{
  "n_head": 12,
  "n_kv_head": 3,
  "vocab_size": 8192,
  "positions": "rope",
  "optimizer": "adamw",
  "lr": 0.00101,
  "dataset": "wikipedia_en"
}
MLP neurons of a small language model. Each row is named by its layer, matrix (up: input weights) and neuron, and shows model dimensions 64-319. Each number is 128 + 24 x the weight over its row's rms, rounded and kept within 0 to 255. Numbers have three digits each.
After each neuron's rows, "fires on" lists the tokens most often at its 100 highest values on Wikipedia text that the model never trained on. A number after a token or word is its count.

L5.up1245:111135138133142152148134147124112121163115141096120125154152111156101136122089127112163080140100133084144099128128119139081150122085123156111142130108119105058123136099077137123124089093106139149154145092107140131177148128174157129135130122120157121130149146149127156104117127146173163131139115121168125118096131156172118153119135155123096123086089105115121108131090060132142128100119097090141096092091123099119099148136139103125089117166156113139123107130103156099110132105124119145112122165157120119142101154128124107176167128145138177107122111149096123135161153154109114145150192085103075114124111159139140141143092110134161133143110118137076166145167138114142107133141117124145153155151149100080148098114181122109110103158156108133101145111128111112135129114129096
fires on: "erc" 17, "d" 10, "ki" 7, "sa" 7, "ate" 5, " Ly" 5

L5.up2040:130197120082106142130090110110112068121167109135116106154167135140156096149134128175103143104103112098140085136127136133114097132177130162097155170090063126103131130147122134129080087125138146142109154104112123152143119132121119149158152146149134144115130136145113132151135144126135073187161113151159144165117118094170098151138159139138127087122161133113117081167111063085103136118097126162118135128103089174163088119148144132145104123121171112088117118121130156130131101122105113110108073120129170141129133091117124150138136106127122141142114127121115140187119094153142110151139107130136085186113170131096139116106122133148139104099134137118128144143112115118113168133119082149111134162077180150108147107124124124134117146107087179170123134122117156100111103126113124
fires on: " he" 12, "o" 11, "e" 11, " He" 9, "i" 7

L5.up73:129122121149113117094122145159168124087119132140119157124138138085095160113097132101156139144166082135146097177124142146108107082093127103091126132120102110144140130149157110126136147122138118157114110161118148150130115125139125131089083130148115160106140129165101154120127155140139121102086144142124102154106110136137135142117090133107133150176096136120129067094166134105107183136092138149101112101129120138115127131113088162126095145132128147101125093124131087110170161106167137147049121137137155111115131131154126101091108137154128102180160128101153110104138130092101102119136152169150076109114184181163145134098103121132162156160119117153131111100107117158098131145142139141140103138143161124135146148121118124109144121114139156140097149126112136086108159077144155
fires on: "A" 25, " a" 11, " A" 8, " at" 6, "ous" 4

L5.up2830:182125109163115100105117132096107122079129135153120176154132101136180132123110143097149157118098103118136160116099117126154112150117154128119171125125115106124144161164108128133072157161127110136118142128102122117107124137134146106152093131140154138164132093151182160124134144114153166111087152169144158111101099115126080139082147122115130099131080120150173154110136112119155139072111149150114136131122097120105116146137104102144115101116087090094134131152139134115130151138129121132102196104121111100133088144100122129128120083073119130113107127105093165131107135139140172159133117120126112130149045084108211120142125145155123131123116127128164196124132144152118138138141146154134155120111171150115135075140145181140112092121089094156100130182128184088140136174120124
fires on: " his" 33, "." 17, " This" 4, " the" 4

L5.up2345:125126155116158145161154133150154114117141170150114105154142162123072130106145083140125156148172107120131133118086131138152193139148121163136121167115094125079147144141108142105090118123124125128120098092122134108138118124133103125113098115100123111076129112160159162090140097161127111124144089066128149126143133117167152136136169154110164151104154118128112106147134109130119120126150114103175129111153131114153129091150102128140154148091114130095101142147144199120141162138144126112138107114116108122143144146115123075158099131111137125165136150138134142160145135170124126110118153134162116154118163142140114105121150082073146131103154201126131107112107174126146201141122132109173147136135104123115176149110112091137132148126161122139163129109102120155128065113155175
fires on: " may" 15, " to" 11, " can" 8, "s" 8, " not" 7, " was" 5

L5.up2110:140105138132074101125136140139126069108167155116148143122135149139143132131123101134146083125083142182108129121076145144112145178095157134102140144157115120112132088122114137158093139134168131129129115106158084125151120118107097091131132145133133180117111123116089144162151112090127142157084163080145100158106109101141148169103133111125153119112114133129130145133103134163127089123097138074140160133113159128093126132109095130101107180157163132112155142148159093080112112134112111120102112099082147141141159122153151120115140148074145158163159151141096089098108136091134120127111124109102083147145180128117176125153092136132112121137135082112152124085115143151091177156170109128131100109166161114122120145153114120163099168129164107108095170171140129132118139144107115
fires on: " from" 19, " (" 14, " in" 11, " a" 8, "From" 4, " years" 4

L5.up426:113145121144161158162189090122099103117180094132103154124117097097110072081130104110129077144146134135124103116130114101130115160118114141124149140134118122110156122106084117085084131115152156134147148142133102150175170114125110111122155117105137124132168157149126148102154120114121127115138148149109121100126146097157095189122155139142103172114106117127142136105140151134131092159128144132103112124117089150131138134175122098121127160125171112106118166088090132124139091105133083126161148120105059128120087120124110134161099130151070114151090140137141119152128122145098108122150147132160157138141147131132119089116127098140126141142098091147144109130151139155124124093116129132121167093115121108122062117123132171123162118115143161126137098093141149132078123137079108
fires on: "." 21, "c" 10, "erc" 10, "sh" 9, "d" 6, "b" 4

L5.up2002:117123154192116191154178117090115136122139136128114089148127135161100172123128117127169081084133134099109112153123098091136119148155071082138142101177132140108090083106123131152097105131116124111155132132126135108090157129141137126112123122142124169098138130119170149147131080177127131123107102135120083119119180116183115135110083108173141148166117191156077100116141102116137175101136115170145158124139090108107133100110124128145137129128154106131107100133138139118131162169080172132129087134091102161107138141147133102132105115097175151119120146105128129130107148146134143077087125150131184131128176137131095117104119110122172125084099127122147129114140141124109134131116108122163154148116149119133131117121115145124158142079118099087108135094133115158130148121131077
fires on: "," 25, "." 12, " was" 11, " still" 9, " which" 7

L5.up63:090157125109166085158110118089128111152112131101114142148135106118095120106149162107136160139124113161122075120113160118148153080110135145131141138123122141096127125127106113136115130102149107141133108100109107085132104116124150121148112168160151134141158122189175117156112132115133115135118114121111136074101127154133117118101123141168174125144121166159142100177152107095132149149136109163128120092173165134100172130130094126108124127170114196092138142167152147081163142131145112127113132115120150148128120113128117162131084161109128150121141148125132131110151094133098121130153120162142147149153166111107167104144142135089120079092084120138142105129105124112144145127134152100110113118157103087131132092154121163146111147129149130114108136102156139098103119165156144
fires on: " also" 30, " but" 9, "\n" 8, "-" 8, " although" 8, " and" 7

L5.up254:135138092138138118123145093124164144127114126120125097107138136110105127118126163145150138140112107106095127090110090147095141130113176074159139118165090153132143129094150103133087146099133186126111099105101117166071129137137167124122143104082116135165143165156140130132120139119163158157140114134154118099086166115129115163131116132135119138141170150143102122099159133166118153110137151133124131116134128118137131122109145138121136145131099125166116114125117102120117170165090128162079125141090120157133156131114108171139120092117102164140121171117177085146139133131106137112129162105122178093107142129119163154143123131143199162144141121127138172106114141152134151141089172135203145076122084138130113115148118103160178127119139138121092113141131105158112159109128106
fires on: " Der" 35, ":" 17, "," 14, " " 7, "-" 6

L5.up1237:126107178141123118100100122139125096110120141135114167154134115146143162154143096120171136135059150095088102141113066144119130149146143094127130139124109157121153136109126150084151114106160144130106115118129134111109145152118102109134146117141134122139118114098141171111149140149096136102089090138124106105173129179140134123114116148122134125170133181165182158105150115124101139151108166147159125138115129155176160159166145096134097161134140104103122157158133186115072111121158141146116130117105096129112132150129104082112134088098107126095137138118112110121157120121145126138142171126167107138148139093126103137180126126162161120114117144095162129144112108134110159155182133134168158136084087120164128090156156100136174085149139113127067128108125127074106105134128170
fires on: "," 31, ":" 21, "T" 6, " |" 6, "s" 5

L5.up1331:124140158179078121137162100113094128111124119163139137124161118113095125152105154173145124118071088158122112137135115121104128176111140130194141088115118147098124143160100133138139121126149142151092118148179119137139131118128132091102132139145135165087109119132129183145153120140179107128132109121124136140124084081092134093131089137156106150127154129123103124131138146109146118167123152143158180107134093135156157140169151137150127095104143047096161176160125137112113113134154133161121143139128141170121167113127137112141163088108106117096133128153077096193147136145121090169116135117128146124131097101119127165097133102131104163092129141112133166123139158105095133109130137145173134116138167120123126102143091136107109135189164105123079134139129153136166108152130095
fires on: " |" 21, "," 21, ":" 7, "es" 4

L5.up2971:106115115152147114143105145100140108112125121132148096131126173119071145145142149091125114124131141137090164158135146117105114151143164161112132113078121138186193119136128098089152153144124122146137108143121119123129145118092110167071161124167092163127085126087129117111127145126133132161073154140130123125146153132125123087191145123104150124106093112125139087115144154102123123130173113131158070126146110139197136117112104130136138150138122117117135103142167096129145106147134137135151091049097129114121136126169123129149123102116122126108084113132123126113108119133105118101155164123109143130151133140097194138149152089111143140116095141093121153155120113159148164129158144158155140074069137152123123126122145089116101160133111142128135139124140125141096122152111112
fires on: "-" 70, " has" 4

L5.up2093:150159100134117172152117137109098091142146126175124116139152115116168118164126140164156106136163140147142121141103152071097112114148099139140167130116154159136135090133107144117121134148159176153084145118116154162151104119131131122098128123119105104112133107110157112114080105124095158130122106135143117177155150148132152102086105125126130137149125082189111093126114130133138125128134092134132104111166121124139144124117122114101147119145125144083098106137167122111125157102111127130115115128123075112125105117120145121147146118146132123147118149104125134130111118150123140129148121142138203114116145145134098141120127129078151081137117092111110130112116151168104134126170151145138065130091155145148128115136090161117161109151117101123139118095140139157128106134151099
fires on: " (" 17, "6" 11, "3" 8, " 42" 6, "2" 4, "8" 4

L5.up716:102148093127118084162113122123123115120157145117127131122156150116092119142103153122121123090138136128126151119133122118172167135184096157115128208141135146111084159176124089142148073133113085166128181116147098186150130127100170147144168137111121130149124114142133138118153126101120114096081157114133147106143129174120130123123125134157114134169144087138125070077153089148156128120106114115078130147113156160103147062119122127174109129160123127109109143148122149093146088125121185154131200111147113114120130130112135117116135125132115115138168095149128137136166066112074127117101108152168156150138113124120137104147107097114118148099055124169087146121142156130128184112128123106124156142134135151170153123107117111131120143084121148112106122166125136118083139165131121
fires on: "\n" 41, " =" 20, "ter" 4

L5.up2327:143152098136120118142123139123155160111182132116156073135145084143088118098136135112143155077146149120129098129170151127120152131111147143103133078108131142132124154113117131141142131126172127148139112130134113119124114127146120133115135143092130120162099182134132136120129100141175129166109145152146097126168118122100115126133062130112120148124109155127166123156119153168101228145133110105140116127145104166115122142118156091148113151133157116154130107143135099153142149120128150153139176099133125126131102188124119126162122152118142151113122073098154089114149123119121128123093118147144151116123149121128168137118165093105099162124093180133119130142117118133090122090111120138114112130104162121125138133121121175118101155166109098120129117134105134177130141115091130
fires on: "\"" 46, " is" 6, " was" 5

L5.up1998:134109096142128100140176108116103109136118119099140087089097126106116125113098108122147135169132091063103108156172155117121130131153149088069132123118116149132107109157098136145078157142142143157120140081165154109116139097115130125147105091116120115124112143172143143116110145125128115152143118144155135155143134126118147176122127106136112127134112140135140112107123156158136113100098118135145164094159071133105079142136129102099161122133170107135121159127173108109120128113113144107158102143127123123126100134162146113096112129148106100133091115120151127102098101147113162112125101137177160129140125138102151167122086178109108125131143089119123159120117120113095175096095127131126145066136137132152137130146138165114118145136170138113152120107120156110103095122145129
fires on: " is" 24, "'" 21, " well" 4, "/" 4, " as" 4

L5.up1122:117154147109088106145137117104137113085157090151109063117172158107113065136138125129114121150173119117160159149128101085101121181135142121127120125118138157138111139137099125110093117109171084173138119133117136120124112105159156116091161101136124159163128127161112125134133131125118100167134151114130153116144112112153130129102158137136112179138145141126158051102133133131144139186151176154118106130169114136112176097119155115135117130177135125185151105132140131106124145148094149163166133103129138148142148100112097074132109127097126126109148132158114117127111134162112135111110156121156173115153159148105115097134176168159130155060116110136133082131103156139133174096117108117161109139102170146100131116141130100140144145120119092120135125104071139153130126130120131
fires on: "a" 27, "o" 11, "u" 9, "no" 6

L5.up1376:119081098177110129105119127153065116133126124107121148088129097121126124099127132112124142107172074129113117073097122157147114098129174123148115118105107108109117092134102093143105140117163121120087108127117172120138160114141149156087131121145121132123153125168116105134098097137102155138140145159123134100120130113139081169158105081145090153144109172152142122168125180095111134142095123104147119131113126102104137154138130093097162100154096125089172131125176092112124106130125118121107121152109155143117149143123117111161105090135114129125149128105145096097158093130116118110079142139125113076136110148072154168154106098139109140102114125054125099130121137135138105119127100111183158154104118141142158147110122129116157097107151138113114146135145050105121159096132098
fires on: " married" 13, " and" 13, " by" 10, " of" 10, ":" 6, " architect" 4

L5.up867:115090120166106115144151105120142098133121124146120078137156141145109161135148103075157123097145128136089099123100134139109112078119118115152106111133132136176091110128153111141105083097117130140111140120079144127139158096155147170204165104132120104106119175160138130152107116139151140119156094145118119140139158138167119123156097184127090089146081112171148169160178116100159139110151105115108150126136078141106145145136116089134124172123110134109114172137136151124118115181109103136068115122146119134081120135130142131116118112104154127111158131122107135136081109138132089154123110137144149146142137124104125135155147132128165098106117131117164134111112157139118129142124101141159107109140132117143136128125115157126158082129099125088128133156110093108124130120107145
fires on: "," 52, "." 44

L5.up3019:132116134138151062105137122137089104154152100135139127138100141109126117102153105123095188110126074145138099123161093169104159125168137163136153109132172145089173096169106127117139139091125142166160095121094086180149129105158146111124120160089136140120087138087127161121167128135127168159129129108126147141130121104108153096120175121134124199169123104103112081074063066119085123111123134093114111156107086140136113140161121129113153132161130125134140135183080148090121161087137147154134154127110152135117126129145115137114155095100167132106163119142120152097124106117139150143144148131153181147113130164152155121103123198124107112110087166124140105103103118080151174114133127096088188115115097072108159120153106135125114088102115123150081120094130146109156129111136126
fires on: "a" 38, "e" 16, "u" 9, " the" 5

L5.up2550:161099136101134090110093149100104110122094125123103090169128074132169120151154150107104089107112105148121124107113079136128120158145084092150108131151125189129105155147158135077152098126095113120090091150131117146127108130143111130097168123077167106145132102127135126116143144143148138154121134103138136128131115118137150076097125147095143134147153175159129147091088097110149113130140162130148099105133152134128114154164132123136115157161122081109120128105099093042171139106136144126113144122180116135120127160144117090189132121106135135118142167142108115094141181135104123126172136120135165119138138130125138167122153158081167115153166114139114122137124161133121135128130135115188146133101175096154151080131110129162102155153168124132125129138143115119115130138153112
fires on: " |" 53, "|" 20, ";" 6, " Dec" 4

L5.up1606:123130153115145088141114133164119174138140126138148152141104142096138127110169115128179084134130117112099105115167114129126142191110110169100170173139139109106131119126126111122095144085109105122076091111099106117138158124122179154132133123167118110114141124130127149126152132127138116138118145118127105134110131119084131130154101097112149126120112130134127115099168114143144156114164098161167131122118120137110179137142097098101136113150122111134163193113131123050134126129087133095132100129105078098168125116133166109125149134119138131130107144130095140164110141148143099169160152120114127098115119146083164144118156122104123148117126133113147137174097119125115120125131109121120168129103106150153124135146129122140129126115169063199154107116163116114094143120120122
fires on: " has" 37, " had" 11, " have" 10, " it" 4, " Board" 4

L5.up1219:161129157118143136136132115135099135130153140123137135160181125128124169155109147121139127115076094122071128126117128067126124153151114143114116119142144124119137152154173126151158124143072105150110117158106089166146128120090106113120123151135180184104085103150118106125120118118146089125107167151175149128121144115159126064124133109143145143089146088174142133139164143142136138103193099110117143123153104146160135152140115121124124103113158088127144099097136114114127115165107136131090135082143135161150103145111065112127098152113132131101114193130116150209102139116094133100109143130112137143160139126122115118140152093138110182140153155116124117168159129112124204106153115083102125135139085133098127142155157133129103095130184109100150106152120154125125090122109117
fires on: ")" 21, "." 20, "-" 11, "es" 5, "," 5

L5.up1519:125097133143163114076117124160125111138103107153087129148135103126087159101157089180108169105173148137132143144121148130130158146142131105167084158127135115137132126135129141112166089101108132176056150103146108128144112103120145155131134123091157124144078176144075084056119117120108140138115080147175156151107139126167120167100183132138123127138119122114106138127131116153104145120110144117164131130145104139135111158188139118136141157095117116128104137145117139112081145074154134118133151130136131117151128133137083112133117098136141109146127113126134150137139116156132129113117144167137133122130148174130110129115134111150144112126151082117145162078121172163130133103112167123106155165158111121110171128076140139128132129162126153111125170152119109148115126077079096
fires on: "-" 24, " to" 11, " –" 9, " |" 7, " By" 6

L5.up935:100140143079077084138174081133115098101120157126158134133106101071137125092124127153137150150116150099135120090133134139139131128154183119151098145161147154160131123132162128125127146113115119099143117130107079118104131127138133191148107121148157137120149103164133102090125141145100137174127101145138145118095138098127142124116119093119110095125138116127113099122150107151148113101109081137148147093148107156104117115145125104142126159143120123103122120120087093143108118108161148115102128137126115114100130166143121115078142106137136125135170131096118145113107151129147124130134137119166118142107158116093097079109141152164143126120184130099099098122094095126146078140144120141148106111106133118088146122133090120142133121162148140098170109144136147128137120139089129
fires on: "ing" 20, " in" 13, ")" 7, "g" 6, "e" 4

L5.up2440:130118152141137139105087091112145133139136117131109151143140133136113158128149143146085124112100139124149156142136130128150162153147133130129127122206136110115168164105132154110180170082121111176099105139141088178122164133107105091155160157114169108131122103102122119103166138136162131144134168151140179159155148125120135104151126136161124116180132098156095109130125086119070145129127142146147130148096160111149090120118127126107082164108137146163146115112130117149146118141121147137105154118171151100098144090152130147143137122110129139127106116090127136168120104150070116060116114105127139162133121135122114125119137129165177147114144085157118119117057157138129104097163136125136122145189127110063121140110097108153182127120156125133088111148132117122117116123166132
fires on: "." 40, " to" 8, " bel" 4, " into" 4

L5.up1731:107107149101149115098132150149147120104126181157149153116142145137085129097106144177145159152102173093106105119151115099111152161111129105147191129102130124103174131125131113115144157077116125161112110200120131102094175121106111146153096130122179145130162111137105137139138151161156152175129114131152125107132112163131145136117142133146121125118150133131105097112072116132139156115122128134175138111133063120118114104133088132136143103133131124081114132145139137125164110100103106126094149123165081155091119107141155100141148106139104151115138147116192046092089118136107111133116154142108139147174166069100112116143191092125149134130107131131102115067085159136115146102130116131171122110089124105087125180179106129165114104133163119099132093125130141099117122125158085
fires on: "." 100

L5.up1672:138104113154146085087109144109157109144127147111095141127098112146153143083102140125148123105130130205127098166133125138152152139147130158153132146129093135120188119143110111129141136130118108109136098120138135085139137143122127122125139099166126124141096108145094134139121170152143164081128161099100120111099180154133168101103121110127082132138108145124132110171101132135144137162115129116121145102145122112124126126180068110160151115128111126075094161131165118084164127148131163126174115164111122099158125208149088142127121140125127153115191148104111087157097154165112159135119141118107125130109145123189166117143152111154108127122115138100134102115154142109131107094160127114154133084118140144135111122148173132112150119184150138141139134122139165124176124154163153
fires on: " the" 23, " of" 15, "'" 11, "." 9, " its" 7, "s" 7

L5.up740:121120125102046125131083105121069095128109141137125104167156113107083120103168130114144166158181161104104125127101105122121087168100103084092082137156104147178155159131124161122145167112157054147114133144142147126138117107116183155150167125115100141153123133178123078137098111163143163142094168136155153110144138163113107133104140145128112122134129150128136142094111120117116130094100121099117140117169074140118090142167123141176143125122139130075175162164138136117123159124160133154115133122125109136115175158111120151178117106171133152101125070116132095148082123137140162104111175113137091127169122135129137195146128143118093142143139136137133147155085145128139109129130142131108125135132098126093138137166083137153111106123106120088166084118145126098129136120165086
fires on: " |" 60, "|" 6, "." 6, " USA" 5

L5.up3046:097151117080169110138129155134130125114169153110114069145150144108133101116128109147150096142137119124160139098116125132128111151177189138145125140073124103093121146136117134093099110100090133164128157148098170125176142148097140134147160143141153111129133149168164148127130107112079117161135047117181120139157112124132122144119126118149121101140120161130169141154129120092110149054117128106098105086136121134110082156161173127099172055109139149111179110119150135122127134084096165142097142107168110184143123131154088115165125132126114116144120090141152125143122127154128128169105134109145138129150158130151132134102145055142149133094169133142152124131125160164124121112090104160102118151080137140181144136144083102122127098115144110077138147106149170080112103131098112
fires on: " He" 29, "sk" 9, "a" 5, " he" 5, "y" 4, "e" 4

L5.up2159:114126127102116125097152138081118115138104130149116123114141147137143118158154137104164130143148127157125097154166147126148147137133109124130115210147106151071140112092101088085124150113122166144069139145124136150146106090113124074130146137110076130145149181180059141079133130153159125134079157093165127162100140160131132191133094168149107151066103072132055139112159121136116110113168133133168128086083131094110137139168127075131105092142135107130147144154154125128145083100152127153139130142136142156103115157155150099164156141115133128099139144141124145115153100147088176109124126116183126114143139119111118124121138110121132130125153113107081154163100140180132144143130141126130152129118164134115144120119125133125120142118157135124116132133129117151163134110136112
fires on: " (" 22, " until" 11, "-" 10, " a" 9, " in" 7, " to" 6

L5.up949:145148112138097126145118127154140127087101109184125141128109122108125144151141129084099133121120159107163123097102144108107148131124123110147134150150111118116174129103118129113133131108156131119091131122087095134125133144143157148137122139147106166127112161138159163132130133150132180086135125117141122148162136135106135123132176159123097116094121124122133168123167116123106156115151125117076140105148173149134139153138122158129107101099147172134130115158103145116128172114059144157149130181189109125131131113173086109140144129142120127160173182142140141120137134134131128157115141170142147141145157158180115111143157081079079126107122126135142072157091118102110125145118139135098143098116081142122175103126144123164131132166117132107109119113128113197107130127153119
fires on: " and" 59, " ;" 11

L5.up455:103146130113117164109098112130184103130134114145118141128150111132112128156158163097075094153104109146139178129086127110119124116145149142112106109108096124137147118086155167130135157131155079122125163144147128128142097129135118101114120135146139130137118135138119208144164106098138145144091179092115109119098124141124088151096128140133133129151102118191123129094109183112132171174127141129139132143122122121111154175093133101090088133131142143064164118117118145153128171132156160132130176153146128149136080112139112129094149164114092181101093138156123156110105137130128104077125109086131082115125139099129160169102110091153098117121105163107145117128068131128113128135100121141106135142142135137087170126179160101137126120136191118129118099094095158097130150121163116
fires on: "'" 52, " his" 7, " in" 4

L5.up442:127184108107140090107128142140139136158148145143103139150092112134129143102141126135076138170159149150112129139115143128112128132188124148149095102170107120149136161156118157106126104132095105119134131110157160125132125145091093131102144137110155146140121148145108158114123076107151131148164140117169175151113138126135125095124108148139159136172106113184119148111130150135113127122155120101118118148137155123121128140120093155156113147104148092088147108138122112113138156163169175151120120085132132142145110126140093110113183139073097163104149125086111125157148099134162124128157141154089129121141152065103186105148187121127144116134129128095080093123159120156136156131140115081121103129101143110117144109140117129138145105150132083082133124128141153145107156102154112
fires on: " as" 43, " |" 8, " than" 5, " would" 4

L5.up2012:110091115165111106085109141141144099175129144156153107117163141069115120087172135121118105138092127143118115159098088092123144171111143113167115127160106133147165172138161121144116123091150076098144130096094142158144177103186154102105090100125143166107116130103131138132097152137131156125124136116121119129105122106139144101138132129159116156123145099155101140156138143120154093118161155098133157148155135101121126168162144115095131078146126153127139136136127138155151136136074165146113152164163131155109130162120160150105153140096170133159161123121089102145128109107148108144138136145120092145118109129100125139152106091109173135134125113155101130129143178103106116136117150107160164111121113125145165176145135131172116075115093158156107092146154133150106138133141124
fires on: "," 74

L5.up2812:127122144128142131117137095125132134084160164132127119118097071120110096113144104096086107116090178126142091173126122108127103142145142125136126138113143152147085160127092164152137108120102167126176138074087120146114126130077105145072155126127114127133125092099100143135124106136174110119111136158109180117161133131142122108102100156113131129142110115121105130170175106131111101128123129127101160078135099166150152172148118101082151153115163133112114151135075119094078181149110142082152149164135133124145173100130126124147153090108091134134145107133115090119125118109122111100095094131145164112157110110112175118127136111159156172134141123118148150112068112128134105092143167104132132135130110109137137115076143104133134094167089090124120154159137119124128102119108117
fires on: " |" 36, ";" 19, " \"" 12, "\\" 6, ":" 5, " Album" 4

L5.up1666:121044145111165146119141108113130113176122154107133125114139118091137122094144141120122137143140141113165132128091121125085121079101151105111168138127129107140083119110158110084101124163122068160083135123124124115141149128131147153101160141154142094138146138142106129103113117139082120136119108130150123119105127181116139118098125109139132159092163141119116127113106146187129125167068125104134125127154133119104130154120138047140111153136111126082176143126088097150143159123152134126113131166140143100135121179114117124099111167128104116135094103123115108113117112102124107152063126097134119065144143140134107125097101128096168159152143131179188086083128116159152108106136127123112141119138130079099152141121138154124154132121073143157157099155172099130122154114173149
fires on: " by" 17, ":" 15, " married" 12, " of" 9, " BRA" 6

L5.up508:147138122151166137107145154124146118166140160135104112103114089097110074107132133120115136157111135121187129182145085113119092122159127111167129133159177101140125106143135162108118087107148092122175127140152134146159173118139142123089155121166110173107141115121107124102102107133159111096134100146205143139149084083116116119082122145135105112121133165098153127146122109124109112110132133100163110112148126101092165155147130125139153083111076137140078127122104144138169070132110157138125156084112113140140128109118116123096120103089164114160141119124086187095139158154128133120152120112140113180131121102106179150141098157134122134188094135112177136134135099171115133108110146153131142142157115087116147155120149165149099115146101152171114103176130126123132099151108123
fires on: "," 18, " as" 18, " the" 14, " of" 5, "har" 4

L5.up106:103166117120173127125124142173168069128141134135133084187128143120095152093132150208100090077158141134124095155140096112127126084133109136109133164132144135147113143140092150087146192087107129123096097117154119127094110153151106134155138133135177157103117094142129104088112116126164143102142137120135146122151139154140110144126121130177130120128152123179124130119128126128144126148110144138113157103150110104096102138164113127147113144123142141145084096151134115131111152157127120163086126111090109134115128110101155115105148132109118138119085143117150095145155132138123155086099135134133083158196088178094130119130131118159116158118124112087129141104107174164105134104150121141143098076154102116128113131140080114150153172138105122093123134166128142120138137107089109
fires on: "." 94

L5.up2457:109093111091140127135098134134129106141133173123144098113119130175111142099111125098119123104090147115139122164154149102126140108136106177136179107107129126140087149099101124093123157095143099131113071104090127143137126167126113125169129140119119116138058117131103137127148151097157097123105124133112113131121149097131169080120148139148077119154141127200125122103157149097113126097146123141149129142113130156125112129176110177113107139101122114131115099136111165125175137104114079169151167123113133103156111106118106153093142134117093147149155102157123130116115110106147110128131147123107114138118108163109143086082120147117139140097092110116149139124113155127109151102183148091140084137107143104120169124105122116131136109133128108104145106153098124132130112105132138
fires on: "," 31, " October" 8, " June" 6, "." 6, " September" 6

L5.up2416:131127136141119163130119106181097079118152154127117142140122106156130148137128146134173105131126125068107099101127133089153139155144155100157122139157133142131173066126124155117135145174127121101094110137142144198139115163084107166121142099123135133128115103132126131148099121183111203143141167153114102147131162150118096136142160134156158148140085125105154087136114121163144093064088132118140153106148099093098155159160133070116098137171092121095164175162087140128127131156121108111143124160078126156156150136120126112124117126159116107091133119123115126096118108154109150127132128135149178125155150128133148150211164130120102137127112116143146094088116141121083101147180117110101156139117125140146170139141124136151143145163144149149123180110072121125116148151177135
fires on: " |" 27, "|" 18, "6" 8, "0" 7, "9" 5, "8" 5

L5.up894:131136144168119113108164139121176102128128156110145099095093096151133154127131123121107156155110065136115101114128115110119120170181144138139127149142114127108146108094129120121124111115129076141103121108202105131184159185127122148109130133119109147121071133166114125121107111086122151111141170175157106188124128117141107127160102104131151110160158106132109132125119122146117157127151138126112117150098132175109128187138131105140133189133170130131132162141106107121134138116113119072099091079145143114174118112136135131109127154127092134134138137099093125105123128121135090083127139136084160116162128118120152097161107154116116133095104137170161149146112139123107133118135102120112126171147125106090141117111102097116133139119130079123092121161100144130129126119138114
fires on: " in" 30, " of" 17, "In" 7, "," 5, "ern" 4, " from" 4

L5.up2886:182111173110103097104097108123158108102168085154083125121076135155097142127158185133084159095159138144183167106097129125148158159141110128098119126135120162108118105137125137122140132156145099159145152124156150123125152087124130140108160125154148109147117137153094137095064143158113172125083107171108085106122100123130091108132106131093133154139182161130125092089074107146123121127101133097174173152132156124130100159145124190101124110147113130124121169132125136111153094120159138172114104113121114120145146120136114117125163142108105106137133171131147126142164108107114123126171111122113135139131136133133134136164147099122122097117147131132132092111119164161125097114105112119120087164089124094131180167129104140143083149107142126148098148131099154136125184148166130
fires on: " |" 48, " −" 6, "–" 6, ";" 4

L5.up2534:132138137086124118091124138107159132138152152176149104111149119142145137126174165151107148144100158127127111119094136113154110150097147116119126105130136117130145108170100137128117136117124125157105148167152149151155151110133100129162147130095130137037151107104126111088144100131140120133156095130154110135107114107175110143127133144101114149163141110129108113097159149112142109096173135131092126152120107130082139103134101083130123166131139161098135171163128145128148104121135129174163158148187137171106070080108130128193146134149137097137114138100086070097133089142128129121098102168131128119108178157099134116111132089101124087118117156094113098140107121087051154140094099155155165119186096119159154124090139151166135141133165117171118090128125131133091113119176106
fires on: "ris" 21, " in" 15, " of" 8, "a" 7, " and" 7, " Men" 4

L5.up419:129142151147132143079138129106143122133119148126100151130101179104119145109148110116119095132167156179138112113111152153101113129094107122138110177088110099072124100137086107150133082134122153153128128156157126141154091113134161132154165126116088153109134143131119119165107129138138168134119103150156123136128137159163131140145083151136110129130132157079106083153100129137110124149095085136127136120127091124079127200169109138128127109158140127100139080140132132154126153099160102103141103094159133112143149155130100104128107114168139132155157151160135107104138120165152170132083166114186149123171156160162125135104144154124081128086147167144111124151140093119076115147115127113154133126134131112092135089106096110144140112117119129141147159131161109129125097131113107
fires on: " |" 24, " and" 15, " Da" 5, "r" 5, "na" 4, "a" 4

L5.up1852:199141154143113150076138151114137090105144111142151081121124128131126120156143115077138113186125136096136146107129165142107141177138130129146122165154125162098112167102124143117081147110164125172150172108144157109180133129157144125109158125149079179085125153134133141126177111114097116119113122132125142118146128098132143108098154099134118141129146123140078104118137138120107124152118105176129127082126096094140155123137136152132113075122142118138110127124121125105137157086150135116101137120144124118127127150119144123108140106084121153139154111128137150135123131100145174077087108111165113114165129136108159156134108092117152106119092142162138134121138150108123111101101096116108135121089133108111165185137111081132132100152157144137124137143143153130101112110126130
fires on: "," 18, "'" 12, " time" 10, " they" 9, " is" 4